config = dict(
    num_hidden_layers=25,
    hidden_size=256,
    num_attention_heads=4,
    num_key_value_heads=4,
    head_dim=64,
    intermediate_size=1024,
    vocab_size=8192,
    hidden_act='squared_relu',
    norm='rmsnorm',
    norm_place='pre',
    norm_eps=1e-06,
    positions='rope',
    rope_theta=10000.0,
    rope_fraction=1.0,
    qk_norm=True,
    attn_scale=0.143,
    bias='none',
    tie_word_embeddings=False,
    parallel_block=False,
    extras=['capped logits'],
    init='normal',
    init_std_qkv=0.04,
    init_std_o=0.0496,
    init_std_up=0.0572,
    init_std_down=0.0572,
    init_mimetic=0.5,
    optimizer='adam_hyperball',
    learning_rate=0.00845,
    lr_mult_qkv=0.4,
    beta1=0.9,
    lr_head=0.00867,
    max_grad_norm=1.0,
    warmup_steps=328,
    schedule='wsd',
    decay_fraction=1.0,
    decay_shape='sqrt',
    final_lr_fraction=0.05,
    batch_tokens=65536,
    max_seq_len=512,
    doc_mask=True,
    train_tokens=900600000,
    max_steps=13743,
    dataset='wikipedia_en',
)
MLP neurons of a small language model. Each row is named by its layer, matrix (up: input weights) and neuron, and shows model dimensions 160-255. Each number is 500 + 40 x the weight over its row's rms, rounded and kept within 0 to 999. Numbers have three digits each.
After each neuron's rows, "fires after" lists the tokens most often just before its 100 highest values on Wikipedia text that the model never trained on.

L11.up824:564539552445456462460471500472521496509428474530460491539479494517528554514477555550444477534487481492571513518499443502513569516570483547443432511474458560526510458560479431506504467589527517528409432474567488471487466480498478441482526514517471543503551524523513512533468551494477443452
fires after: ".", "/", "m", "(", " [", " Speed"

L4.up308:535500522526573457506456563447443558490501483526486482525509527494416585470497506523482544469487519412479467540455486536524485489450461519468513549526443436473492524499477525518523446612498467494483502510471466436513575510447573459437457450550500452535520610523511498509472488552449419571
fires after: ".", "\n", " −", "+", " (", "-"

L8.up515:483495550451551359485484495493504554462509538544590489528463499448506518459464521471501475483512498520527417479478535459483501516526431463515442496477499520504453447521446500466463469533513418467544502462532481415480482488554590543548465486510541535539501437425484519505481488529559523539
fires after: ".", " F"

L8.up224:551495500421486487502483525482505454565467464545510524490464497542456502494460458512550517473436589514536407547482535516477475477520528519489486533449536476568430479529426518414520457483548456489544511543505431482497473558463559507527573439509582440516470496446507458435535536486463514504
fires after: ".", "\n\n", ":", "="

L15.up592:434514596504531404544458573478498474482516538433489436577507439526485516515495460542536513462510474521480375495558557460455502459483525542479515441466469446525516430528476515423512475496556536525474489453574509467520449575471482456482561559481527529525578479557499455435470440480565465485
fires after: " |", "|"

L11.up258:566495493469444461450496602431403452547468434483522528527534521447506475440512536540504501512487523531538502531453558475498455557461490552523452490506578520527475441450369543478469526508436499484499498467564481531509543510527566520497510514555505565547500551481537514532469554494498553520
fires after: "\n", " |", "|", "="

L21.up932:511482507523493428454557465438491523475461449511513548480533450505443500495515446502513473526536480550504498453492406477433531488417444516467568485467455560526578474559521489528462481556499476522549504563483499436512508448483541497491530543506515487538557441585504447492475476475463446493
fires after: " |", "–", ";", "."

L8.up73:519492430504505546459448524495497520527567531450565507555484541405509506484484545536486494445449551493462491528514529475539475541541464497461485434432489452527473484505442570444474464480497470512555497548600411506497458406433576453496484475544556475497542525455535497501525497434460533531
fires after: " the", " The", "The", " its", " (", ","

L8.up526:472517522519438487493403480503416459503499517472513562552495505412535533494507509518551517515578482516477464501490563460558519541541468525487481438457421440515496457535460563416504450561500497532511493497566476488491518519539545518511510512568539554505528514524437514451461504459497551525
fires after: ".", "12", " 12"

L8.up274:538490497506456526398530496423434539530482465481458510567518442458532496457537580506544556533497535480564503549508483571514527472498516498389505513403473460501503525552546519416519519506500448504448485558479400417531547508496560521459543544498516568450523465542492527436471427505525563505
fires after: "\n\n", "="

L6.up418:473506532529523502474411493563420484482444526474542507465491484401567514489470533445520479534468461563496447452525570583536511505495484547434464489508522450489471533560495485469479439566453416527534481481425523476490544449492503465476441479532527538491532493519555503443406469484443517475
fires after: ".", "C", "m", "12", "N"

L4.up158:558488545540519530513425495492414514555469434478557517549491473476514459471413513460540465548437543502510523505482577512497514538437531563449553480432488488527469478517479534386464444583504494486545491467494490516525503439496524456464545524501504526541553471454493495548441504555508495502
fires after: " |", "R", "–", "|"

L4.up332:462424556513523449515527544458458528523541469458542472562527486522531501469449586464519533512435552501557474563493507536466514546513560492460474465424486474572432485480490524512522481482433506485516471478513403461542586429479493431499554462482516551470508542476569458552530540477513506509
fires after: "=", " was", "\n", "ical"

L11.up312:538509567496440511490488549441473456485508439575535506511499500486501442484551502443463459511485433559448516538504487518487478488503469606428565538536539504590502486491491524445469468501545495476511472495483479556474509497467473491491453553475489485524551513516539495454541522460506531463
fires after: " |", "|"

L15.up540:525455520543485432469504559493477495460496486521447485498407492535493548491544483521523476512544445445572444513493488535466445537567419546454493434531425494470560522497543551471457521520506449505487475469517516506548492419489515503508522567512524510462506458475528524465461544524633502520
fires after: " to", "–", "19", " and", " until"

L4.up294:574484527532525468510375510501471530448505475492519481533422470458530501433467519437469514456466480511519476493452452469525417483488489525441443487497481474531552434574391521520501490602563546549508429492563438521503452483487506492484529490585518548563482496480502492556517532487451493490
fires after: "-", "\n", " Area", " Upload", "|"

L15.up367:496498488492493371425488475448487483497454483524509468565470510509452526437484521522518550437556492542511456516433499494481466500510519445532519472371465445494547469513413532445561462563498471475496487460540454483539539514511481477487506540492523526511426543429442537437526459544506522514
fires after: " |", ";", ":", "e"

L4.up633:541465471501512515516470536505482516472550471550553489501543491518544513477499512453521513464482579494459460546472528479601438520452481481514515456487557457524518535429420541396417512425520450446437527599576481490476399485409538481501506513469368531507490519434550449511490463412430510519
fires after: " the", "\n\n", "\n", " The", "The", "="

L6.up772:487514560439514478560475505553459483480506480566562454439471490462494549531501540545500488519520536491545503496472593500487527534537539616477491533381513521510451566469498473466514417458527468511523494512502434535500425405495464482567537414560543470481425459487523544495512504473468514503
fires after: "=", ".", ","

L22.up891:568439565491497541439567546520511420462526470445512472541420530505459495531495565555499496550505516468511488477507476511541460563476479542512466454547519429546522472551459506547513563497503469493410426533501487528521528527534444480486451454542530435493478565449492521465508512513557600517
fires after: ","

L4.up616:484568495472462486545469487478442537440508502484532501469528459473514519454416491464569516454517500559500467530491514558501559511452540486443430505477408536550507471503577519520519448520546488488423505458493484453581519512488506451521544497467550552538486483487523540489464558495560532464
fires after: "M", "S", "=", " (", " \"", "N"

L8.up731:450486478518443475519520568551468472579505511555537545479502554422495542538433510514565476503555462498543442524444569503543514446489452520442484498516453516520479449512488507505468491508471402437486409464562541456477511502560462474534502429510485534554547465468503495486490504523497509469
fires after: ".", " (", "/", " [", "_", "In"

L15.up290:447552569467531558527489487480442519508518479489550505452509584536508449446454481548515519527452525482594499511477507527530520548532427520403483513479470479561469506581512483500444573566543520516506499465522394509506465467511573481518471535531483538555477500468503552552493444494483589525
fires after: " |", "|", ";", "-", " a"

L11.up486:512471480461431479459440502553498485586439489534505492479489522561426522497434510571550483456506523523564410500514486494524597482460498512464469443465551498544488441471516497389573523530523534527425488485519510447526507468486541475467521487395518437464447452474504435479494509522460502484
fires after: ":", ",", "s", "S"

L8.up787:512552518512456466465433522472507463507477522459482485441513527414491534486454521554485515520476471474587453454506520454555524617539500631534453463473470426518405444537508572421531453497554549513482508530535470519516492487544450458572534488495517520576459465440521524508512552474554528473
fires after: " and", ",", " but", " e", ".", " or"

L15.up870:481457479503474500487491504442502431498462444470480575540515540494501497552455512529463484556615498511479515511489501454488482521524537540514453471507464502516504504503485488467533514474432433444504451518581394452434544502493541534550491478476442463493553460514458474499456523481513567541
fires after: " (", "-", "=", "\n\n", "\n", " the"

L4.up434:475450521490579528508488540440467533519533459549615566509489503490475516453521574507483515477492486526518502521474455553501442494440470466423537563483442471469470470533444568470545488578541562526450484481533478502483517489472525462431511538513512530533496524587577533554451486555471491557
fires after: "-", "|", "M", " the"

L11.up176:512531512522483478457498558528519507499519434491599500497529523438497509489465484486562475529473599509558480553537419502460451460510515472522504450456539523511410509495463540456505593485516459517504491543550477515501545504560462463480462495531515483516518431455491489564439496480472578469
fires after: " the", "s", " The", "The"

L22.up229:524471453515510531489490534491446540520470498491468544529498545543483539467485546580494556610461495462510402476450471501505451569557488492451472510542475561511564523462467561499558485570504528518465493497594420489466527531487568515441491498544429502495530578457479487570521421469532478492
fires after: "."

L11.up557:453461481500442457498528508516521490527511476533523461471417532543451548584468511501504530622531490478491438431514501486515519564480430562468554424528520446559508503549493583492491469471461475524487431468515513455524455453511567488534453545479492515475496571458501509584460508519565460545
fires after: "–", "18", "19", "16", " 18"

L21.up965:604461516541496472433546558455493526448527455557514551497420513512540501526492480584461451484515545523497456493519521576492470499415444492516507476525499511530464420497436519486530534528531457472464471466499452530501490470430495498539495486499505570526531552451526534502404467524550518571
fires after: ",", " |", " in", "–", " 20"

L8.up261:515467488512461593522446518509437487518522494489539530598562515504597454454483467420448524548459558496531453570428542546499468523510428528503467503464571464499497453492495554476487488496468488477506488477531454548607460554458512478493524422515507532524510478469511471507519560431511557489
fires after: "="

L11.up916:554497474552485498525516554486463491466502501513427502467516472501470534452445543423504496442558483486517473501476510537480469499482469474410488447462451497536437496433514524448569456524525474479475530527508506493564534542535454446515463527394526527424478533477454481522479511455512502466
fires after: "M", " ch", "P", " No"

L11.up617:523502517538517507523454568512488497500490471539492530461483449403430476539506482497503554553516528446497504484578425527368501501489473476451488538509446478538530505562444479554488492506507480505521520480536501531518472544438506395467462464449573512467583544489480511504522520445508545538
fires after: " as", " (", "go", " United"

L8.up799:413500539477516479493512562508442507523514566517491524607479514520440584460475574419514571474514530490440400586545519490487502498537526492419536427507493504517451466534427492506496427499543455467457508490520488469549493492507479500486486454454508498516529518489484504514474535501569586547
fires after: "=", "\n", ".", "  ", " |", ":"

L8.up714:456440465465520519460544518546521495425481540487486488536549560471537479490500496450483474492435594505465445572520480450467464480500499554462472499490499488440525487472527515362520419470625494492500497523506487538479473443413478485467484477468487479568526485390471549515496456532500531503
fires after: " the", "The", " The", " a"

L15.up993:498506558626566448477539517425473516447470450474525550534485430491452500506494530550460468474505547564507422476462473477499558535477466463537517499432431464499529414541432520511536518532479491538579448486494484472531531583487546487535459542528440589474502499514490519441470493443560502514
fires after: " |", " (", ",", ";", "|"

L4.up252:540488500488494503424470544524530478528541507497500490491567508517496403413523556457493559510480573423501546481500548454554468532526545523464491416509543526557469485522398476466500479453552470472469522491555509535510532476449466502560504525548530502528494515461550493546517483515495489576
fires after: "\n\n", "=", " a", " moved"

L20.up29:503494518493504499465486582467484422492503474512511487578489537470561490474538484557577480518506456550531507551487487517513457474472530519451563590412461496495507487454465562544532470551566428467528477477428414504458521486546524434576466507480490576487526527564514471449469522426486502489
fires after: " |", " 0", " 1", " /", "|", " ("

L4.up56:529541465500478535475463544545476468514490508553514558479509536445581465468470559512535503443503599527498435448488505478556528469558530466459469440441504495468439540483546485455520503437474449482436544495519443519462494453511523451439509503526488514528481521466505549536466486509521486523
fires after: " the", " The"

L4.up793:496551544482533528449426562519493510515443537549529566537474536499462538507511608540563528475506458544485456450506525480567503531505532456500502508545462522536506370467538429543535445556584460481456487523558478465516472414458546450476504516446550507582494491526489559528529535549508513422
fires after: "=", "|", ";"

L22.up908:617513571504543490389426498450441477479442465468402529510457581506470508489543496519492492476535478522522498447470524486445384481430472510465497495507481470519476506548484536493526483561479459568549509554549452523515482512488548478448569493427506531466547459552403482483562480501513492514
fires after: " |", " –", ":", "–", ";", "C"

L8.up1008:518496514492557456459484548390505481455485486528573472488458498464488527476487589470540454494553477498443436546512450505534430484510523440476502493454475505503459482491494505396521488439570480489478434526545520511476551484509487466439506582548517560495531546397520464575538487480527468514
fires after: " the", "-", "The", " The", " Cl", "M"

L4.up784:460509565457485482507470492437517467469491477510514533494496550499535474418539474433531555510454490533550481502465487476443496521490518443399457492462517490566481443508494541422467523540544533473452479483549457525453531515470468469498513525457478494564437515506488613547545510503564598491
fires after: "|", "-"

L4.up979:598508515510529539469467507448443526515482474546481533506405526551497506464418534511511497490488541503492469507579468509519464459453520522472456531515476402515530463574435507431468507522553493494495514516496492508493519495465517420538491512556485434538477539503504526525439494471478527472
fires after: "|", "-", " Time", " ("

L11.up268:524472412501506528465465493563555440469497484479545489480502543462484518459473556465510530440516442507514400513482490487544511547484483511555538535467485446519525452429477487470557497505509472485511486522516457466529475490501459407452542526580499507517478529454552504580561489568489535571
fires after: " la", " al", " to", " La", " Al"

L8.up465:574506542487552487513508543445500479512500448451477499476461440450517410451476537507568460543565509488550564517524574508555416547510509554440545480506471541552502505483518441497492463493550500518494464474565537529514432520532493553562515434496521543525579482411527505598467485524491573513
fires after: " a", " one", "mont", "′"

L8.up808:473513576546523500441471535597525460538561461409491560506513557463558463477502523503499554489547514471433487467495458452476485523515497502486499515527441532639435529497519518510516496502478431563520462498498458520417516479476427514544433427499516501505575525553505482517574527472412575469
fires after: ".", " a", "\n\n", ",", "\n", "8"

L8.up998:608546519449508430479446522446327515479425453540455553469520508521485483486435510537514479475548516525422483494549444524450449509483531489507508534493503494486502476539366521478534371512578553532502386448487449541574458578467536448442517535536515537508483492564444491491546525499528545531
fires after: " |", "|", " (", ")"

L8.up784:525466468493484558508476488487466463490562513532496455454436506501463541513455514504533532467566495502498387422414495530487490491513521517519527507515418521578525427522444548479516446590488525558419454468545389459486575497419552442464476551538451559549547515407567505465530470540470551535
fires after: " \"", "-", " |", "|", "\n", " ("

L15.up111:552449534528517545465444506516436505532497414532553515472504477524508535492494541468525570527508490446531413503457474530465494494546499509462571530537436444525546515580525470526468520519521452436441561493490515494558512490503572477441544508480538476466502523539447432468485505438441537462
fires after: "=", " as", " ="

L8.up21:469546509501495486514508613488469496456507491579587565523478466503518550473456522484511472482537540498507417529506524515523521491487585541449566524495511482505493497619528477441418430516503419396463512514490452444501565457531573467484469555509489588537512587473419552498526480532492529572
fires after: " the", " The", "|", " |", " Chi", "The"

L8.up443:477526473436477471494494580406496422479450479534527554569475545487509505428486489459518539419536516443484414491460494439518514463532474546466467471513540458511529491516453501457517581493523522536509511475446456488474472498414532493469531548508544460562509608495516527455533485457523537537
fires after: "-", "|", "=", " of", "\n ", "\n"

L8.up862:546530571511559483513459521515457476503485518461453546488495447563432545493505538582605537405521491490552461557537461502436457512535495490522521463452515454541496534568469496388465439503496545452493525521548492539570448541514503483467485486530470502494498478511436447469482532508530534501
fires after: " |", " Chevrolet", "\n", "|", " Pts"

L8.up923:553472487543519518437519550441507516484447449491553530429415483470543495464493519530479506557520447547477521446511475540574436534436428583489525467493484458481604448521499529476456484586521530550554495474451483495486494480530533482479533518451534480562537596518522459514465503515513549531
fires after: "–", "  ", ",", "°", " (", "{"

L6.up447:485442557496483452414511583469432520543450532499492517502530498576502539526400475435474486522475478529549515435490525536581523464550539520466501587445461493495447457454480507462484528523490493515498402538467523519463573538539562495514481493389549517491458483501582483476530500560496530569
fires after: ".", "\n\n", ":", "\n", " to", ","

L4.up452:504512515448483505495499469492468464494592504502578530542503470467534481523507507485538526519476595458578416490456599488471554492525558457388440446505455445593449536569445494467446385492463461567524500476512468446522485493507577532491550528522487522506518533459518487418537520502530560543
fires after: "\n\n", "=", " Arch"

L4.up813:548494540486513519551468566490483479523480523551504564507436541502496472407507497525546569494537482476544534442499460472505434538555469479410510477493486507569516444508498485510500579565532516468518463497530487472604554427397545520500484484566544518559470459469517474483445466498515541473
fires after: "\n", "|"

L8.up308:486509566472570464452492518555508444493529487509534541597480550457559479438506557530459481490535553471531473508543521495525474486516551503440448419461490444542461501587477470460462510470589462480539544482507538533511512484441490457456468589509491493548523553492524498525479433497437508548
fires after: " the", " a", " The", " an", "  ", "The"

L11.up408:539405518547478553529427550444474480516585509452520491530512508511528491379488535493437520498442518474483532477556501581521478532539423552479451454512450416544493469507480523528541473508502507463501512527501446508540519556470521494495528535505527457389449514463544498515526476426521551544
fires after: "″", "-", "′", "=", "C", " |"

L4.up821:555506498517497501485471493499535487412526493522544526549552550482545466450509512458529514505531586518497522568526476471440456465556488482482550471456568435513476507567472510506550479443505499547460465514578516565473401511496445492500461528493488478514518486442525390472491499420474481599
fires after: " the", " a", "The", " The", " an"

L8.up530:500485463519528498523457537577505473551534470420468511524498467449487501495479507510471562581452510543516547540536506532440479576470515553538466494490444526487457507504519487435485519523423489500506460460492505509570481542494514485464477540519463501539509458473445468486496523458488560505
fires after: " was", " were", " to", " had", " not", " is"

L20.up756:550524560539476554511552556442381501524428436508526516527369538555554445464481436533507464472489424425520505467498459505493481512496453520431438484470530529538486508512489510498512519544552521545514447450470438558531537563431546453451461497525550514546517506629458526434451499508465504513
fires after: "|", "-", " |", "\n"

L21.up60:539537497591506497432568530487471471492539495487530497487468441522467526490503573537489545583596469475546529405483401447518456537479473503498485479526466527608565510517519484524528491559524495509495387502473487456525558474456560492479547484569471563520510515426541536556454494536523536493
fires after: ".", "born", ",", "19", "–"

L4.up78:614410520480540455463504557495433521513470421569519509495572540450490509505500539441583465559503575519547461436516494473458515480503537452508456521474455431507483453510469518525528436534533505476527486510451490544477460509467541454451562499511538502533482545471493468521531510527490533432
fires after: "=", "-", "|", ".", " (", " |"

L21.up472:589474497477510508479520551435374493543483444557516467581448470470522500493526438514517539548508436489555508471480465453465464528452506550493510468498515480497500494576439554502525545565555505545482462529567459447514429549556562476446434510506562529527469490489470460553499518470435558527
fires after: "=", ":", "|", "\n", " the"

L8.up216:512504508539480537400501679483504519540485479563521501436496521458499431481440545514478537515497584486513496456507515522525506467465517498453446539499483521499432461510519493497468508473518503416496481444522444480506492536544484427447515463536444559519548430555503447591432537484464481474
fires after: " the", " The", "The", " his", " le"

L8.up922:472533476496558441529450556498487473471433479513512488561457487460487503450451530503571485546443523560539452379496524488568469501461468556523425412447469495556408460503508424499486440627463439502534529518606486474517548489514474473557522481483594526553556510500508466409507507466513552461
fires after: ".", "\n\n", "\n", " \"", "=", "\""

L8.up348:486501545487446526518499500522486544477504433508647490537490533439525527546479466485552483509507531494442530477452552553533536505505515537454467527461506502521457492515513479502494493520514439466445480507541495525501535467501507504503513524544530551493532487506525487475454393521486560453
fires after: " |", ";", " Hon", ",", " Cl", " head"

L15.up755:515426557487539571507474518488508484514446471579504462453517512541478520558505455540521493512557490537498442542540512453480455498526458491528566530488507530514462494486426528529510447493501489536475494471504460508483521502488537480570545423541567388498482517465506447397533493430509503506
fires after: " the", " on", " an"

L22.up191:500477487558481510451455491482497478531441466474497512519460492534499484546559544497503454468558471599515489520420484451527518479422457453464481484496454515476567509512572517477427528531475436496609488476469434474539513475473566484455508455495483569538502486595512534540426464518514514566
fires after: ";", ":", "–", " Gold", "×", " Platinum"

L8.up445:488455458503523573518503487483470524447538495504587503465468455535505490391472534477554515538601507453476352465510500511495414479555484555477528501477524507504514496489567530427467516515478478547483445463492518534545441523519507470496572484499527484511523551490507543509470487449455529533
fires after: " was", " is", " became", " as", " become"

L11.up882:513470481502506475481399584484462477489570465480460557430455479467506463432491507531558507520469440475567406464455494497470429494486576521458447534510452436529534485554449509515568451573525522503498506460542394477498580487466465478429490472507470541579470499525490539534526465457535530540
fires after: "-", "7", "|", "5", "9", "1"

L6.up1014:466500452497516441474485506535479498460524540478524564523523478491482575472457484450520506491548537574507439497556443459476533448476497490406460493524487480564483489492432526445485450552494479539546453461548485511469494493473570485505496521441498438531468523547578487481557555461580530498
fires after: " (", "=", "\n\n", ".", "-"

L8.up870:544574535507471504478450542515515535547483493447497514523458501454489504487489465456423592519518490545485535532510446455561479546469613468492505541524467483577502456488501458458487530605480520445434503479437465504501422531514460478534526450547553512475537503424483449488477507440495473490
fires after: " was", " |", " were", " is", " be", "ly"

L8.up484:473510548522511473491441554507468550490479509423544485565416485471574498461499540463514541503525510538510457499476570532520450477508514546447423526529421507477488495507496549460489364480519527409519525409525436538545433514496439477451503459469503548527520480495459463509505519463463483456
fires after: " the", " The", " a", " this", " an"

L4.up379:533470529457506425459483565451453447495480432470564554461489492421543539508487497521568478455521560531545502521534535505508568569451503514479422479432492476549426470457415471487523464466515478488536448470486475506453513515507501478573518491488493520563452481528520548486538522559594522553
fires after: " |", " (", ",", ";"

L4.up245:513428549449509409436458487530463482465522484449446536441486487477497519481488557492509500504463525447502437422497563473485457482468495491470451447503503508564479479422499521523536454568575537461549489483448465431557522497545543503526455424538536529537459495522478490490491545483615557501
fires after: ".", " |", " (", "7", "9"

L8.up539:442503554439465461477508502511528516556529532654494525467510497499498578525547537498556534507501454479481442483493536466533480550450547454517466509504495446507497505563490445435570497595551511468483494526522498427555483451438492514525532545478453554495442551494469486538492376491526524473
fires after: " to", "=", " was", " before", " in"

L11.up691:587497549523457420517505574487461422533494467553528516524483463584511485557504481536485451563535538532426443486527566491532541505478446588455469454478508498601584455522461449507452476498496492549394480410531482467520509469551506489531467658470522501536555496497519484499505478478546491570
fires after: " |", "|", "-", " 0", " 1"

L8.up53:477598580484492534509486497436483448504412494495513487459452518504519415485476522425471515456483467505534524466459534579502425483524531460475502495460448443521484530523477557477455441462494456381478520492470534540516475477474498473461464487442502537500500501498493514538519464497550515579
fires after: " a", " A", " an", "-", "A"

L11.up44:516459483497488460466463617473466461448591494545607501508477555431456526521474459511548523481594469498500492481492479416497474547469485486504475411543518468522459550501438512494496535594417464506524505549505474461520493467547577532546507474498501574506510505408509487450449524532512509499
fires after: "–", "-", " (", " +", " −"

L6.up554:487518517430542439504539504455514565412509471462547482489487483519578416508492530414593477524459536491518508494526493539520552503509530487470504488457563500513444549528523456430511431463613537470471474540543493513527447489467458460515445526530520467557502566526445483522506447566487522567
fires after: " the", " The", " a", " San"

L20.up635:500474505460443553434467531492443513497513494523520480502474535464475510509523556490411545541487536431481467513498502479482469498574493526484540481501495495570585444447472465522462519496562468467492527451473487501490430461461545429475534493541534513413498544428516487551534507455498537439
fires after: "="

L4.up125:454503477466459498491528510451493424541590463514565482540495526521486509517530499431510500493453505497509487545503550485510466503505558537571543550470503457600469541478497583498465463513561513539496503480550450466516454504478527506437452524525507438505481512464511454460493517444545496534
fires after: " |", "|"

L11.up85:581491560422466434398514543504537455448512439497490527430499603516455494519524506509489464462516522549499450504495511395508567484527465446445458475436443460492517500475483490455613540469526536523501428505530511457579509506562539469551549499458418471515507440504503489424519475479586478503
fires after: " |", ";", " 0", " 8"

L8.up293:487514486471498401495496527469438536471470451478569578537494462528559498493500503480522517531469591583409438527453548500466560489464520518467447474431477527584524487497506467500492437537445434450507474566500460476484531486513522515411496524475513536558497533513579464464478529511527519489
fires after: "=", " (", "C", "-", " Grand", "\n\n"

L8.up637:470466521478550471492495574484494464495446502567572597531415485519482488419451518532566530516501493446552424507512510502528451473463495448450486491500379472524491506547514523458585531566521548528534529495529439453542488506467534457462492450530561492507431494500560499545527492469566533515
fires after: "  ", "\n", " Party", "-", " Year", " ("

L8.up118:476452577557480464491529507475379535556465507491544491524492542508511492515528459489501496566461514566455497521502473519493501488560514590438499506548437469494463522562501489508468488542508486519416540496516424518517396519491604517472489501471533507479528527500534477498423445472460586508
fires after: " |", ";", "″", "aka"

L4.up891:515519538490561461505461535467446517508497476488450524476525564471497523405510555468485501516531455510555462506420472475458452560459476462425508486519422491606507402568418517476495531577484533504495479449555423544523572496459498485449494507539452524550513539482558473510524487397534523491
fires after: "|", "-", "\n"

L8.up288:585468544546508606444535533495515515608452516474480543529499574484455555490480534540478538504474463512556526509539453438413465577502502509530485469552490472581491467631385532484490542523507557539516439514509473545519535478458572514577376540483537600502508518493468588502446548511508515507
fires after: ",", "\n", " (", " |", ".", " with"

L8.up911:545532510467566551474500511497487476554400406522463510484510487490551574384427518518509447455484547462568485503535546495413424502477456495412473467502430504582488517542505479384502478534518477522548492468455512543522464495552451537514536499494501495530485494469487410484505469487546482504
fires after: " a", " the", " NE", "′", " A", " O"

L11.up344:594416559450511500508484509535502535499441464535484535510536542478475496466483474547476508410571541499502510533527556513534440494464462501507484563510455444514393505515490518479421478519557480508477474529454524494472553564448525459525486507487541423535507516428471527465500513445548520425
fires after: " the", "\n", ".", "|", "The", " |"

L6.up773:490472496512527449506439567488486512483425537579496536476523521521425558419448509489496518446457532543433469553526513543455496499508466509456478461474510528506507501528531478471518477527502444501451460497497525502478476493493517436485498459432549463539474510533565498546504528468527519486
fires after: "S", "M", "C", "P", "G", "K"

L4.up1010:495473497464498556496468516493457424445511539484520533417555550437521473481439516454567456500568548520499452567577495532497475524563577463470439498543468436500466529542526509483534437554481487470450512538502512538488473497480456522472508482470520439563453502458543445574513486471484505536
fires after: " the", "The", " The", " its"

L4.up387:547548541473513490510515461476540498452476434507579513445553436449496520478478453470507521392533526518493510455474420584488496574441461495413437489510537516598446503500453460488545417537517509473432462481480535483455526472512543495478510516475489485521456437483572490510443552531592429527
fires after: " (", "–", " ."

L11.up475:559529583426482466428465532468497460487452418571488519427513470542498502470520533548524506473471446441512438493567455492440453500453517522476442453450554558484489456591433499509532500567536505474531496485509477514508532438453565511498498472574502466559546513548515455516436533446444498525
fires after: "=", "|", " \""